{
  "n_layer": 9,
  "d_model": 576,
  "n_head": 9,
  "n_kv_head": 9,
  "head_dim": 64,
  "d_mlp": 1344,
  "vocab_size": 16384,
  "activation": "geglu",
  "norm": "rmsnorm",
  "norm_place": "peri",
  "norm_eps": 1e-05,
  "positions": "rope",
  "rope_base": 10000.0,
  "rope_fraction": 1.0,
  "qk_norm": false,
  "attn_scale": 0.125,
  "bias": "none",
  "tie_embeddings": false,
  "parallel_block": false,
  "extras": ["capped logits"],
  "init": "trunc",
  "init_std_qkv": 0.0271,
  "init_std_o": 0.00638,
  "init_std_up": 0.0271,
  "init_std_down": 0.00418,
  "optimizer": "muon",
  "lr": 0.0111,
  "lr_mult_o": 4.0,
  "lr_mult_up": 0.63,
  "lr_mult_down": 0.7,
  "beta1": 0.95,
  "lr_head": 0.0043,
  "warmup_steps": 200,
  "schedule": "wsd",
  "decay_fraction": 0.605,
  "decay_shape": "sqrt",
  "final_lr_fraction": 0.05,
  "batch_tokens": 131072,
  "seq_len": 1024,
  "doc_mask": true,
  "train_tokens": 1045000000,
  "steps": 7973,
  "dataset": "wikipedia_en"
}
MLP neurons of a small language model. Each row is named by its layer, matrix (gate and up: input weights; down: output weights) and neuron, and shows model dimensions 80-207. Each number is 500 + 40 x the weight over its row's rms, rounded and kept within 0 to 999. Numbers have three digits each. A neuron's up and down rows have the sign that makes its largest values positive.
After each neuron's rows, "fires on" lists the tokens most often at its 100 highest values on Wikipedia text that the model never trained on. A number after a token or word is its count.

L4.gate1150:472549476482585516478504494466523523572451498526453416501457512472469532448550551556462504481473540514494506472432499468462460468471467601575482555498560456496436555506471530539445472499477490424523456503498519409477454492584528552542463439497493479492526543607526432533503521504509526643538417520461506457470584494516480495502468482511493480495500503488534525492492587521533520491496
L4.up1150:504582473476537545470478501442467432547455525519581464481577534486501528561598518514469509604454454483485528453518596435536509468527563501524524543420520453580546436509544480504533470536512525527471532436520442513515520523535514511494447485509529476522532456561480490477508474468520440519535428534467488560501516473477467512535518509552484525503520463512491456410472505443466449484549
L4.down1150:570414437617502499539534515501543544413600569406496507535493530567511434459447452542410497515483534520499516505474492454503415452461524510548507412558509473505520472428472546475481490443494399432520477491524454483463494479527516507444551452557438559534513574406513596514515468434559472467512493550563469406491502497516446502459503470470469527456523477467484515441422466510519504435551
fires on: " C" 50, " B" 25, " D" 19

L3.gate674:529553485534463452538456534539465591423499517519507503491506537539589468490521429558496452486470602506576472541471520542560467497446555481417440527492473477544475540500536518521460578557406525480417521482520458445451547522609559505493495530505502500486476538484457426574468499500520483532501563445479544569441508466508519459478468498525505572531527506598525493553489481503488498473535
L3.up674:518459422539507429501434525490448494473458526470442565562437491554494522466458448508510564546521549536512512468528546464486496550429401543488484510507545477527483508381479510549550526515445528440479472484512534452511540499580475523480499569503466485493558493449492509511531545593422505499485523544446487489564486564554517425462557545487521538538514520572553437509445518507466513515489
L3.down674:450563488453460464520491446521539524511471464543434540544468548451494505502500447602459471438481551548488550473565468557480548519444483529533522565531500481504510491420480554487510502502508494462472510521479482493499466547531440458570511467410555450505498526502476535498545482557480479504491519532564464473543444520517471532519486502468495483539458556513486526481535510491509513452436
fires on: " m" 12, " put" 10, " t" 8, "s" 8, " /" 7, "t" 6

L4.gate492:522441472459445541510498515431471495521478530450488516514461462547530507530548503440476538444481526499470462498464452569483527528505468465424447612502457470435475515498434504488466498551530531441467487468535523436536473489477539514500519430504494585469483534450466454562471613535502481596465511495463489486509486504538467457503444434436499475547565512540509506477484590554535550478535
L4.up492:431532548482511446527553417474481464475484512496527522469489498547454512572516490485547462496588530448482474553554509476442511459486566533475469539438526466503500518571535453481477486398497441493468431514468514471470495494469495531557514499517496469441482565515499485498520499512566536517491531508414534434501493568462552501521484513529527539486513411471532492500474436504518423508464
L4.down492:471467570489505533487530547485416509489491529512515453491544455388379490498510504471514536547493477450470450461468485532474524568444545461501478502484482487449515500442425506430495515483526425567522522496476503421450535573528487489522420516544509480470527479498524465453432504489481522489437482544522510545506556471542527503501477533522501497453506544452450557618529496495528461424422
fires on: " a" 23, " |" 20, " 1" 11, " 0" 10, "1" 6

L3.gate952:464445523528463509491539480444494530532483458416468470457546490510476484515545510479499509459540556526560493552478532441420458478488502548474493484464509488461515547458494488499476545557531504512497556453462546434507491543538445444463530562473509504499578472492500454599552523498517433525490482513527485544593563459484512548565507487421448514543495478459461467440477478493441531501517
L3.up952:503512541584487516496466473476500510550467536502495447395603510436488568513522520516467473521483494546513468522533533493450467479501474508484436461493545462521487551542634467553520522595420473494504513465445538479502481576517489485552455538493476513470537445432548487486464540587549426493502459477515539547549534502519474552540500499474520465496502416476529494489476533460442504523533
L3.down952:503504514493524523555526546510503550560489530483455463513477569468540462564533509506541499546498513509519435433557562481505465520462521497474576475501518499567497505526623538533560523448489460474517508514509543496473465415483533510505547460506490469554530604546466506417472509543553501466532525567522471454514465557518494564508481498572514489435517453477483510495489462488526479497518
fires on: " H" 44, " G" 26, " C" 24

L4.gate1208:460504498485528559529596445479520477546548505570515472548511489473472548365458538468451550597573524406447451503527516466501528405469527457571505555516472467451521536446505390448525544486507526486517543536511461468524454504513486464448486413454513554418484507530579563521565514516550540464463545562507472464483498469553525567445503481544530448389547541459547556510478507515535509481519
L4.up1208:433510485533534468495509492454495442561508568509499567477581516460464532466499542485568465493438494479471506494442556462411420477484416473416525496457553465456526516458538482467429508468532550501421478532535521468528467516558517458549556533491503513481440482447579532470526521466481442519500560505498503503500483495516449488452490552461455494467463578544538528525452505443533483435513
L4.down1208:524565494524559499519502481489510527439464484419533440582470516471543471454508502544396530662563526490485432494575509513518521446551502484560583494515485476455554471519447419506428476479560569534505543513499506555463465508424525459521473471463568524580568512524501522519470499499470525466474464560467539502477467556490550542485586516556549479452534475432451465470518482495492484522464
fires on: " |" 87, ";" 8

L3.gate720:548527442524539490465511462471543551476501539519486526524551551536542480489510543498546444477530460543466557474519520454526497498468534449468561505520481525416470470498538466508498489467494529502495482569508464436504462490492518491467418561471520477537505469556496472509434490502537490476505539435489476498484509480481437495442510533472501451515515459547484541480481552537536528513485
L3.up720:507577466536530516449473472477563482518502475531466568516455551559521469466490497508536443521459497469509447463552518442470545494519507430543528542496462524373432510493568460497488467542494496456493525514527562478513378535487487529509447474578489511496545516490527360490480491492473495429535483548483472594458486456434460524454437507496490537511522468450458468551510470509488454521528
L3.down720:472553448527427584517527471530485622483600464538495492535482533523518429474488474486501583447470579508474471569476495566505483463502493524497437428563503500480491495463515473512422504553446465431530539601493421600495485482521467462507451486497480559461534509480482488498513485515539569505465491401453485507470460447489453515482573592548470525457510455471454543516521529448493407484528
fires on: "-" 22, " en" 10, " de" 10, "ort" 5, " hor" 5

L3.gate558:520516563440534564545491454543536464406498453438532521465498498528494535573550502474485428513494462500503519498452471487479541471542524521525573491476609556486487446478475508501534527549524459514479480504454555492457524485562566536508485527587543496503429435555441520504486507502433548494446525496547423453466596548556506491429533463506490503497491481456477516529539478441557547524508
L3.up558:519527508522497522557494471509493473451458554532482457500532471458547532483473432510561475509452511495471485498542444485514439488511474482513490459466494445522457471506515565551504515494504494461576506538489472508508411548597500554489518562499470497533508542440462449461543550471548447405506526470471466468435530459479427508435538481495432540543437545523477517510477476478472525505548
L3.down558:516515465488480584595457424580397473480464577448498496601528489484474514552575458496496495535476423510483504470504504488540496441474513520461505481490503461480491469531477505484500495488486463518482518567526533512513499536578505560523500498480436535553523516510440492502547500542437441497511488503457459495501537421517437501511521474481495522548403556517480455561457514548553509483567
fires on: " cl" 27, " Cl" 22, " Gl" 16, " High" 7, " Green" 5, " bl" 5

L3.gate748:547525464503420534414459512466468474544478442462493506544465440426459456546487414488507480557578444572443470442511492486475474469512491432479491511471478482530424500496503452469426505456458431506415491544525432463477516471474457544503521530483443479471540509437558512488513527483614551501478476507566502524452454447599493466546418505490468513496430535522475512467443583443480533563537
L3.up748:477489453496476493500448507478451513557505556552547534526470528554496492521516563450535509512506486558496542489548520493408488478432494510484469452525525529528517589513482492510544481553506502530508501476486484511507470490516423600478537474529520455501503603526542506392500522510487553466459462523535431494436555537470488460447454483496571445481483569529466475462553472511442518515469
L3.down748:502493527562479430513562567488431472493492478569541485512516476470508446517454496531488495531526498466514521523515541447473447545479496491485549484460508528474465491446486473574521546496466496519548444471535477445563540475471499576495440469494551526521451562440445473601447548448600564534450544506503518596476448416461514486580532448523510546535527479497456433542502488525456494439524
fires on: "." 28, ";" 25, " 0" 6, " 16" 4, " 1" 4

L4.gate376:513510505492505401498437508492537539512411592532492571494500558507544543447547560445559449438473521486460501468487473468529579487442576502487558624565466495450489453494537567488510479533374479482532506477485494530583540538452522517480527537497543485463530478475472542507492468512386500484458485523501462532548533471490466546437467528521483520494497606533554472553488469508480515500535
L4.up376:529473524472463545504435541469574552520484565572429503431488511508459541447496557550433430475412528498518494400468452460485466485517531516477542463537459453444500438503504553500561502473580487502544573489473453525526452566428478512507505438457457445499484542469443489474516496462501434496478466459522572454527460431510514583505481468498418528549419454507554423476515414498465438503507
L4.down376:464495510548488581533491452496591491506528455519450544442549500539442575462504462515562487431491462508418538473482475502427473555540469471477505515463497484522536498451504563514564526473496493518485528471493537502492524524534518463508446507511394590480508474541579507561533521456546505528485513552517511525545555540466580579588482408543500460457563551536510470523482529525609521501483
fires on: " |" 40, "," 7, ":" 7, " size" 4

L4.gate378:548459502448481444502443400480531503491587503538441494571516511455443463491438542464506511575478461452431414548436556593445446489437589479463526537526512519388490527539479466444518463488495479521476488567487447474542494521503418533535436497495528485464475526509491487509462519475527517564520565410526508467487468541495490551526486507557504468554463439551517480539519519486477532509490
L4.up378:474531475426537544543561467495456533446522534429526523542499535534501461492472440540449565479516510498479545600452548516488558514515508492497492443486485502456470532622439481498549563466432498477509483486476426427534512501509533527526511460509504502460492479551446533552550532548527516517495496465503446457508502541527462603571533503527569430529511487470522515534532494450487465462470
L4.down378:527488424482493469473473543499468599561471478521423500479453555462502500516521496507505522485480491507456466539472483440553393501517536616480620497554589509410494492495510499507526451494505524497489472516475429549514526478420570488466476531470525521484564426472517486529436427513611534482506519452545472562510523527454511501575540469503510420502514440546484512476468526448409487496524
fires on: " |" 39, ";" 16, " 0" 5, "0" 5

L3.gate1105:543503491530564555490531584569527497464438466450545490565551521555495494510543479434557498527511379467505509484533515505486492438500570521526536477534554469400473538549466520410506525466529573523460537440481526419493533493498515489439498489492528536503584541467531474495542483514543555528486510482503500547505531486508513529535470479499560505558474469480431582499480537469480538563516
L3.up1105:494511489534530578523541550534522539509491460406590520477537473548588468524483506563482441495487516551534472451511532481585491487465445439554493430500525525483433564459530524499460546514490482440481556457460497515554518547591454535571517458499488429567454502565491520501490470515506466548493461539497486553433418503477536487506429473502462506564472524563503521472517461450462543542474
L3.down1105:539633440453511476493469510530530451540505531432572583573511406365553510516516510475517578523549508527510470464452462528525506487491555466474464474532477595504514486470564473477480528560494440482464483499472556394478482496513450591511468494557461493489562508498485505461501485533481480481554486467502602523536491485582454440522510486470501507505483520471440545488524485488473474495464
fires on: " He" 20, ":" 18, "." 10, "," 8, " with" 7, " he" 7

L4.gate866:530565431441510460574548525419463498555509467519454481497502475516480462431402482516487464535471487449460576550519451510474538421549547512576455499475454503491492399496444473516583541448409575547498529400552441543465494478536453416494506531492474491576500513527488539436389493470533529462502512447462545499450552524508501496469501499515507474533580494556513450472521438511484554506540
L4.up866:452541534461562564528537563562494461552572521477556499567444506462449515503425461534492473561485543446530459515496531463525522430493536457540522515502472413526422454482488436519509469433494499502479464506472502462469506425534470555503463567490573496484580546496463553476450520537586573459501467507523523420449509512481570533472482545466462512440446501548404485393524501517469474588528
L4.down866:575522570489477454508515570548565482506487447465472521586458473516530479480458533506533437504491543476566475569463471465510548494469555520484432455475417425477485473530456522497483567472523513533557590489405475514509527512540559473499442546452471575460526468542462554493504496537455492530508476455476497536499544451479576482443561488520524516501530465502529525471510472556537542533496
fires on: ":" 31, " of" 17, " was" 6, " and" 5, " /" 4, "-" 4

L4.gate600:447532432507512479459551471443515521576498481476467430569518541460478499530490536497492508559454555488416427534425456550522550519453517483539479523479457471479506500495490458518474459526553525510434507448467455492546486505489519515526506570542511544485558501508464498490458477520518497549468493519512531540543508493496573452501548440547499509466448473467546524496486514527538596542540
L4.up600:464461459493479432491509434491499467515495502551463495445517515493464448469453507466538492481500421429451474534505534438518546529447587468485519498414503517524529456511512447436441555513449581516527441515461490423494453527596474483524428485549542516451534536530511539525490568487463558552467447532493574489438486477470497460527527526521471471507502520431453532547507510469517559423519
L4.down600:490535488473591448512511491432527532461490482435494553462482456510416559557519534459471532454476492509497568475448441466614494476444529537472597420522546486488504460461537462478510511410455481454422524499513449499484571437482478508478482534530458491482539467475472533478486495579473447476422471493517436467434412520524544598436456469471518462469495517520424486480517574499517491476516
fires on: " |" 61, ":" 26

L4.gate471:518472486467509435471469490508561500464544415464526477541503427410454413498448486514463497529408514578540518496559548481518518475473507569506478459504479461556524465432503514526510480516421544463484457561534536503480582446489512538473445469456544504585577503445498501440499535452512493501548452501504420521485530472490427451504492494533490519570471591521478520553513559530540444505496
L4.up471:489485494533457485468465482447498508482525453428557559549486537485527482507516589437480452576435570578502556519469496537485548455503482488514492470468456448602482449484444501477411468499538449495476466508486503545491481488527538487565445544493536545518517489544467491466500507473523472491450459520600490446578571468512438471446458554513556556518472535480552470461527438477486498469424
L4.down471:535537531442568510456542506508536533483521485481407506429441480536509451551538419439566532500459527521500471474490544421489495560497587487442558420543488470560488443484474488537456492497508522528487524484537521539377523492523542545521519432554485443496514510548451497554517526475502566505459579534493480467496503469552465536534508558482448525492490549474481555521507470522453414536545
fires on: " 1" 34, " 2" 16, " L" 16, " 0" 11, " 3" 7, " 4" 5

L4.gate127:501535502467501525526467529553546468527540552345434505498551521547536494481534527500509520520489532524472497536474453502494493540373468519456476423502492551556491456472475515527547469556499492519456501579496515515474514509561454447477516490467540520552557406483491562463486431488562569535444501522511439462541465466524496528497516471552471498435489458476425561442510409528460501481564
L4.up127:459541462524434504547413502524576538441495518521520544482452488511486446450521509412451518468529487557525497498514473506509536479471509532503465487537485490534476531541477590464544520561505485442467490528582487574493529530500488417551513482513449494536471551495469497534490568501512507538507485507555483431479500474478379475505520479569466511555452504458579501501565490480543504482547
L4.down127:573510475474513471522453480550496484473503482447432584570521506544469600536456486501492464515505474409474563513471465501498485544462467591452432560467513513501514480499482486543489470565457513517481545546438536539457487484530519493505516425534525512483494506518529495500519546556505547543491493523423450505478422529454475460520490470480471491512474457450456576523560501517444510471477
fires on: "," 15, " and" 15, ";" 13, "/" 12, "R" 10

L3.gate62:582495453479528508517441547536532505464483517572481521510567496541453541490449499485524481514565536492437545550501492467558484490521463423464500546424531510501548469489515546528470534514503509446396487535445509523491529528465452463516467499481500517544543500461427494461429485501514417586534516536457517474442471518448500532533500445475506488533557494466438579482525500514513430503499
L3.up62:536507484550553485425408518454585468555474520509531438518472466551561542470508529516523435474492513569532479520546503496492513479502501539405489523580499464488494480528525485548470549513488516528501495494505467550455496541472490482475453476497470501417504539509507445478444547510468504486484493481512492490508535438438480546441420480465467531488493527415642481466508572502539461489501
L3.down62:503545567538587519465566517536526479521484503512523446580439490485503492559501525527515455537482483495495449440585495522492444538502541511374527453493533510468572514449489484519444510473461502515579528459487532477514532483539476476526562462486563481435538406537456465452467518496522479455520592464438566522474557536532461585443555490478462545483499449478465444511467555459526512458478
fires on: " |" 95

L4.gate1316:525496484502518475512505514411534477519472553515543520447566501469529508528473536550575540470508546550571507498481460539466551508568522564486540515497536452484500469495474494552408425517417549534516451395564477530538498493524453490527514461483556469511479539542447459474521489461480503574508494539472432482488478480505491534422467510552482516485550501535517550512430474473491499489553
L4.up1316:488550527504434473488412502493525529501470432502486497503548523497555487497464467561463530473467478510473467484445561483480469545531503492511458541478454480396487504494553503457470488552547490459548569502476563593498500505526423501591507474557523496538525472468524467498506517524512427444470449486539457503533521528539484491459450487530489534481498497508463526500469595555419474509507
L4.down1316:481518526486541419469505475485496503481422468480542480531519453526510467424475501508433454455507447556440568532560475507463489540455407536550488492484467526512475515449453435465473466531469534560559455534568480549522498445500567499467489486472524544454571534398522440539453444474518467478485451517520551495525517477573571445504477567514449460440487527582481443468579480465472476489552
fires on: ";" 58, " the" 21, " second" 4

L4.gate830:420494555558542487463497543547463486501423464480400509484542459441465531462546559439578503501526504546402485399439485488458422473528489494408476464511542541523523490502471467515465515525537469470527591437462515473577450459475466502541432532471476488545546488564497511501450507504518495520543454459480446554577529457492464500519492528560537526492503536505506560482474461528514496542453
L4.up830:495480519531476496416496382431473555499576436515534519519486504411470520527574526531476497463491479527483526493488532542466470571512509541561526515458514523521526461597495465561532552505486460502489478428474467446536469525484507491457548516519546482481541489486461456501539503449498415509501498521453524499521496411464479491596428533488499452526483526541539488512517531511503421505412
L4.down830:465463492450554562490486551553536534458450502494554497466529485527508521537474559494467541490501465538502517454529574515556513491504578530494451415510573491533451470558479506448501525487446464480568500501534480503519487455545567588502457491449596507466519496451461484454457556454536505523477548524531542498504507450514503477490524482476510533488461484498597558456469561499547540413521
fires on: " D" 30, "G" 13, " F" 5, "d" 4, " B" 4

L3.gate1121:539452434520520465550474513425491533538478532538455508545488497490563503495545488569530457520494491521542553514549530482478519437513480511475527476598487504564502454463470475483421585565549450535502469486568539450504517506488463463548484471510435437495514458539538428523537434496514555532511498564558475486457473452549535605501419459487462491534499532488456499513426509461414483570497
L3.up1121:488530576377517473536534508483530576483515491550505453571504553515515496431481541531490528514502499533490470534539531539493510491516486499488461513461473515422501565436584509474521533488562527559484481464459491478542530528496574517503512473460441531503573570461498459530501565557452516512507537548552462486500467540435507507415478539585506471433486562507490552486551572499477420481563
L3.down1121:550577484466506398606503446464526492494522469565483537493472464573559452413525535512483514562507432548516486465535509539465540465553527465489524480457517522454519488475481540498488470497483497533519546471548485487478522497575492525460488458432438445411568489480482475514491579559457478539532483469539468513571513544472481504530585531602515473483415550608527461442533492531532503514599
fires on: " H" 75, " De" 12

L3.gate688:409493437440522567536539528621498474503467539515517499519553548536506561545511515534537485445586483480417556497467516533518494485501530506413515595559467530522479515450482489495533455422425458460451493430470408493561521517510485550575551502431443466507503493511525469481567539477544484615493531475468480484532506512556489509537438504557510485517525444468500546466485574544492466590464
L3.up688:517513489427487537544534455476530547554504551586449452508433477519532501548497481460482485527566505484485457520484602485542445547489530474489513419511470511443440403533519495532507543434548482488555513495505525514528515484547498464474475536455600442555488508493513484550556520588502482588553436585513514497445473527434484510508527418525453513554505499519561468476396459513459466480503
L3.down688:484399442445499553544449440476538450462530495451585543538545517438537598485483479544517444436548606503475502522500432516499541381565519449437566549529458490508530577474505539520497480487477444543510492436487543370445457530473512473499438470566507508475457503501517479409457517525487432491489537468467519463479477494527498543508471507546466454443455420487552500450537572543537500459499
fires on: ")," 30, " –" 20, " American" 14, "," 13, " -" 7, ":" 4

L4.gate1160:490423469497488476525483523518492481568561524463518551476467447475488529506475486518518526550558483474402554494455489504449453503494446568507461443452546477550518549457497505502491540541488496482466505557531438545522458504447476519492484540395559479471447558493385425490506454529562486534501512475506451476519506527385540430420515589474588487533469537454514517498478504489491474472435
L4.up1160:482408501524427532542508510434496463432563510441506466503484464449469524475435538531550454505443476509488493507526536490523507545586496517477472535486497527531536525554483445491508507557457442478485439516467518562460571456501468547503529465485615523493493426506525465506571551410558443494549517520589484499533489477465471505472432459506496462457524494460523550475463486474524449448455
L4.down1160:586466516474514493510458544448439533514563498502544544532428481482486546487493474523499505514479479521501550494506527501494462494481517526475536516382489536408530517515475521496527467505526487473525460523483531535488583524519497473537501499541505428473539528492478477538520535541589407550497492521470488506432506504476543429557524503478535477423480510490448511516432492547418449493473
fires on: " Al" 68, " al" 17, "Al" 9

L3.gate531:569545534496557509527520468462457538517467498515508522589520552570502511533496504459510443524477469493548449536526524440478495521469498518528495530497564501463468434539480511495494461457564452470434433504506526537538498535527535389434471519541537495479512459564544491532472406478544476479537483528493507553584504489460522507439475494549543458535451493398405449454476416506450503445443
L3.up531:473515524482502525434508532567490570458481464456532501541478549514448455551508467483472535502458442547433512479457499521524591506516468525523450460468588529487429456519526515544535466529508487525518430499551528502467529518560479421461445453514413485532463544502524464527436394548493466528518497491538499549583487470505484487504560491519424524453504508518497552490456474641517494523492
L3.down531:535474533434451493461463523571481584498520471442451433542554519480505560485493425514483454477485459525512589560530449460542541503528468468529533540482518492506494432519528482538561511555513502400459537529479572511564493478500493503474540478445557504485499459529508502432543433525484508461585519522432514522501520462488454443471464544556457523456455524548510525501525443510491441508510
fires on: " and" 82, "," 17

L3.gate990:475541475479494589564527483484453478506447543509502520495457542584544459535468517493541434506488509523496463526457562559464419535556438448512480513499544514513503475451495506545430483509483437556468429515428512472488554515472519524505501539524607497480470505530477443465496499465508428469485516537533503549508443503436470504471406457480457449511513469468490519513493477475502488552524
L3.up990:514480490567485415535371539480546469464521522477461487576533528557506453525480517484456454417466531508487436535502538519484536565482433512464485548473457474499497495417498455537438556472512519526434468418487537488517531481487483424494502451474541470524452460542485542482472462563541466450479472454437444474559519483466525518540481475428503560412450496458553559511494501511523489567531
L3.down990:555480541506498514482517554500442515580499498534520501525534470534476534491454480492531514464486478519490509516503507575429485497541467498495505442471498472474514475503465481469478523552555518510466441499500611489531503479496498481479480526507517485517475520594500437430451519501534610448490569515523465555491544480503499503502527466484544498419465421567525530499487461499503449478481
fires on: " |" 88, "," 4

L4.gate1225:487453499469457519476532496524554509523482500522475562456478549446444540495543499502445529612511568512504473571528547567490528516507509545490439462470493492496504525485547502443509501570498523527480441480464455549453478499438461512443514513532543429494512435492478463505511468460535498511477495603489484520460554475530484502460419498524567475487491532577459526457542533439524476440461
L4.up1225:502488465518459477481477541525537477527514556486507522430549478517469517530420490516499481538432504490505581552494577449466444480499519523511535479459492490524510499525477463497523455513472561480545440498535508452473500465505545471497589627496553446446549434502483512471538519478529504509616470535490496538498666476452534527547430499590463514483528484528503562526507534465519466481492
L4.down1225:507521425530512544501484526476539495453509564532514520475533531518509548439451522528488494533464501436482491538492525472453439484473510551465535476413407533501547448474557532474520495461493506543521526562474490462469478545472508494451457474586434525469499461480462506502456449456536567528490476540571462439559448519549434544445483515508433460529506529547498552464459488510474544487464
fires on: " B" 49, "B" 12, " P" 10, "b" 7, " C" 6, " D" 5

L4.gate368:578469513492491538481475512531441477554486416463513514521461513504464550519475487496519415471541501529474519475552520512399523547491495461463534470471532513463477537458455534471564480490493536547454477544486408479566573481509481531480517554552507476470548499494547520513494526522452494499497534466461502522485498505448518514476444469534540507528515479453491524519474501485497418475494
L4.up368:535506500482550471550522476545528475507538412501506477509491474462506504483472495559548553436486493532486526551490512478505528529507439440437463533475604494430551526525451481511516469459496527530505457487500559549449479530510466472516449512562467465521554453484474539529534517519514459540489452452441507518533561496474496505458551506538388529582442549468474521456509513563535517526509
L4.down368:517440444494449465503507512499557444511518461548506574512571438462539442541537528527418530500514454541547583530474519464473538470494509465518472490513549501501466505542541557461549552504550478476503459506586467469530561523511577469531510448481483511571511513467543519519460593490500484518522452461512503527527465507524602480533432578533453578562482508493480530474574496490527540496535
fires on: " +" 47, " −" 23, " ×" 8, "×" 8, " =" 6, " -" 4

L3.gate459:486483514558543554409504463557469469480498497481497526534452502502500525497476479500524535498533494577445499526512484556510501428468461517505489592485551468459507520473492551529487503478436523484500486484474494435470497522497554457498533470547456492488495523578433488515599472449498518577504441507566528493514480492401514503545499548525472473518476493506447478479519555497493494494492
L3.up459:556516412560485518532485496533556573422534587479426539445574476521517527539447530423452517498507575502461454541541557529501516487488490503513477484508528518510485494513585523480480470553569523557540518438377571461483574409523510497437488520589504571559442407520432498430586430449487391533523491548542497495486533476531542513476469453487436540508466496448454446487421445537531492524518
L3.down459:501501479525547537542561518482453517434487527511555486482500514516499565460467561486596574509504513533463519531523550528503541505470474492490485500434506547513506541515488555525529491491484508496481509539482501487446463509540551473510490469492475513469517526505530531513565512480539556534479487521548555488388450465468488497603483523461521485523469505535492469521443478418506547386529
fires on: " k" 21, " K" 13, "K" 8, " G" 6, " Sw" 5, "as" 5

L3.gate1096:429534524461519472593531492475458531460488537514521403459497511445506520498509466501574504560424498521581516423479445523508566507512520492452467482522423450481517486470470480477410473478479507470522587496452525508523498553534506492559561523567493547516540499468498403439519517582476431454541498489459402564500504470494492579472488481451537502543452485528499501424467498489504506440525
L3.up1096:502524445432552506511519465518403550485471445498464527504495560569447512516557449557529507497490460536493556513498569428489456516484491487554502533559484447511566527570531476566519538421512521460427523540439528457573509455522459510568605545526457522424503493501489496493538502536519432559493508477524458469512496511497542489427553505454513477540542520469458481504397430539448479500545
L3.down1096:451492458439483496557566511533487531477495506428550512459483522483500518516523477552518517550501454455548465481452463554554520493477513507406509453596473450448443592507545466516470516474449435512489539512502491430576488412471431465525432523439504540439493433460486477520493561482566492542535519537549463465532492549484520548516448508496480516559477452455508458512522503429471568424522
fires on: " " 62, " Hard" 7, " Win" 6

L3.gate1269:512435482520484459550499466499434507512499464492428484507476511540534472485516437521545436574440538535518496482504515469563512540479537489416486480474511467437514462425448480497445471490488497533546531448477492528481528472543491465520521520516541522501589454518457509471516520505571473487501493524540461514398530510535443511484491463513512511482455494521483491541477518509452474530473
L3.up1269:460462530449525412505497461498487541584512565523507430524541553534476544502449506469525483486477501454559478490482484539504458546517534496498471499526492490487496507521522454512496501503518510480448508514543559446468536462567520585473448479463509474476531462478416477484504541421535436488487514453483481546511473438459526490557539563494538468441505560581547478473536562472516444523501
L3.down1269:530447470490559465562495461548461456535513535503533526503565527527483498492526484502490430535545496493582434503548511529462458545540558499589537523508442560477490569556571440516504504483481470473458434539489462457455500501529507509527542481502522509480494451539420438466513522466502430498495450557507531457563471570475545544461462491449486506495365499494608437499469537466517525490441
fires on: " " 94, " Ref" 4

L3.gate1132:502523517474439503504550489525489553492527476509467530527527532437556496530454493499496490546497540583462472505441481533529500533462499477513434505455507450558411545491571465449462546464471557521492476516612477519491507458514418512457443457584503489436532493455503481508452516471514469459503499544490470451492528508498536486491480479489462534467552485459469415473501532484473575476553
L3.up1132:497497476481525525487466494536472447539457561539538481504491470520533534461541441466536547472531553550458539522454516494506541449501503483565553486496476525432413535508539435532506530454418515531510487488492528442476564460485515510427541492478572504495510484470481490440491477401526502433511492520472472437501485569477485552527516511525514494510457506474472513407553515511493504549454
L3.down1132:532484506504406481456541408517506588485521558498528533460477515481522515482494518467431498523517475468500496465466538505461530528523510485491506555437546539508536471547431473522529503486514524447463454497486504464488529529530435597435496526507548544469510383463509510508528485505466499481494500512505535366529489516461519503474597488499551494477446494465516437470473521458503495485422
fires on: " on" 22, ":" 21, " released" 13, " by" 6, " of" 5

L4.gate991:492441537541511482468487491409594436506511469525471583527554480563451443456541484455510496537493492553529514535452506608469541494512502477502503499525546488477496488552517495457475466456496585470513482558437475498458594514531550449494442524541468504534481560494454565431451497482499498483530453551566460555480501451456486546586449547510466482531441463521509486578512518457558490512500
L4.up991:546498445519537551524473459393577486513499518507476529440497513490438466524544410500457502528574550459436438538497513511445390588443470467541468553470543516459464504467520555503474438506472526499405433487461498475492504516487481525496529455432523524508547503546555583470472454581433477526524400437551545466528538541528460415459534559488548506549503490577443509495429506507533444506597
L4.down991:518514515481446478540532520539500489561465524526515465559418525457550503470422420520577470567552590500501534499498535563463514522489544445522493508426480474511530496597543525514569503504458485468533468483427498524515431596525519527440566529533508471514560491546511512478541526507498518562509451446489478504450488635522479416528484517526548570521515472450542474499492577553408532475583
fires on: " K" 61, " G" 14, "." 4

L4.gate1250:531438514537528490540558544523552492512520546496496506482551509464471477535447483526423540461451454489497517509479491564438586543538517389526484451587455452540519450513517533531487585498549523477459559471599494469503500507522471458543496533517507462596481500491493507480495499506513507510543487515519533452494479485472488494434474469512518441494486533475524476478491527555549478467452
L4.up1250:516486449520505498496534607468514499493471531383526458445501516492595511523550432475538395508551531543446649564457485432488595495506527488551490509548518517529538557604443457616484501502452472486468516445518440524518439507493516509512432508522566517543501505508525488541517461439562413550492598445525469540500506477478438544470485466529542491500534464444468549453505503578489447438587
L4.down1250:509471529488496457580377442465519434529568553477499513460499505549460426555518536447474505553506555499502535480521498554501537504494488523482578475456491536438552518533440506520477565507490470563471507583473542561471516501503527479486530459461483502537460484518484505592555573473439477476584552492514515539524473498480549473471545542523521466568512445549550553506503474483423452516476
fires on: " Al" 46, " al" 25, " Vol" 8, " ass" 5

L4.gate1167:483568551506511556497499462459527503531564532475478521508502490543498493473545548522583488541470482498524485602487478474584477478531445525468525600530524448491533448481571580519473569474491539431426479470515473539490531553463585462548540455507489533557454545528504484451438495555603452502529503548507482504469482498449557502439484574536571552468473551503516480575435501486524521453559
L4.up1167:495498554490521419528478484474485471444518496432516479502587457488472503460492502537499496484465429491483465586544499476518526516533579487500434570454516483486558489499567551477511545487505410404485502423535526485437430504483496505488485447516523483520541478520447400488450568501484484508536466522556481476431530475522491493511512539460519509500487497469571520571439470511503529500591
L4.down1167:545556554495491486502547551497545557488552493516475457458512453518464514491475600506544488442502528522475558533502475524524562468505544500526456439555476574460568494491521515449481517423500480519423471463479510530541569521612474519511459506493471497525516498502578496524555500438501446526538441535445507481545455601510462578498549459512503562455521432493559478537533554540453460558499
fires on: " the" 75, "%" 6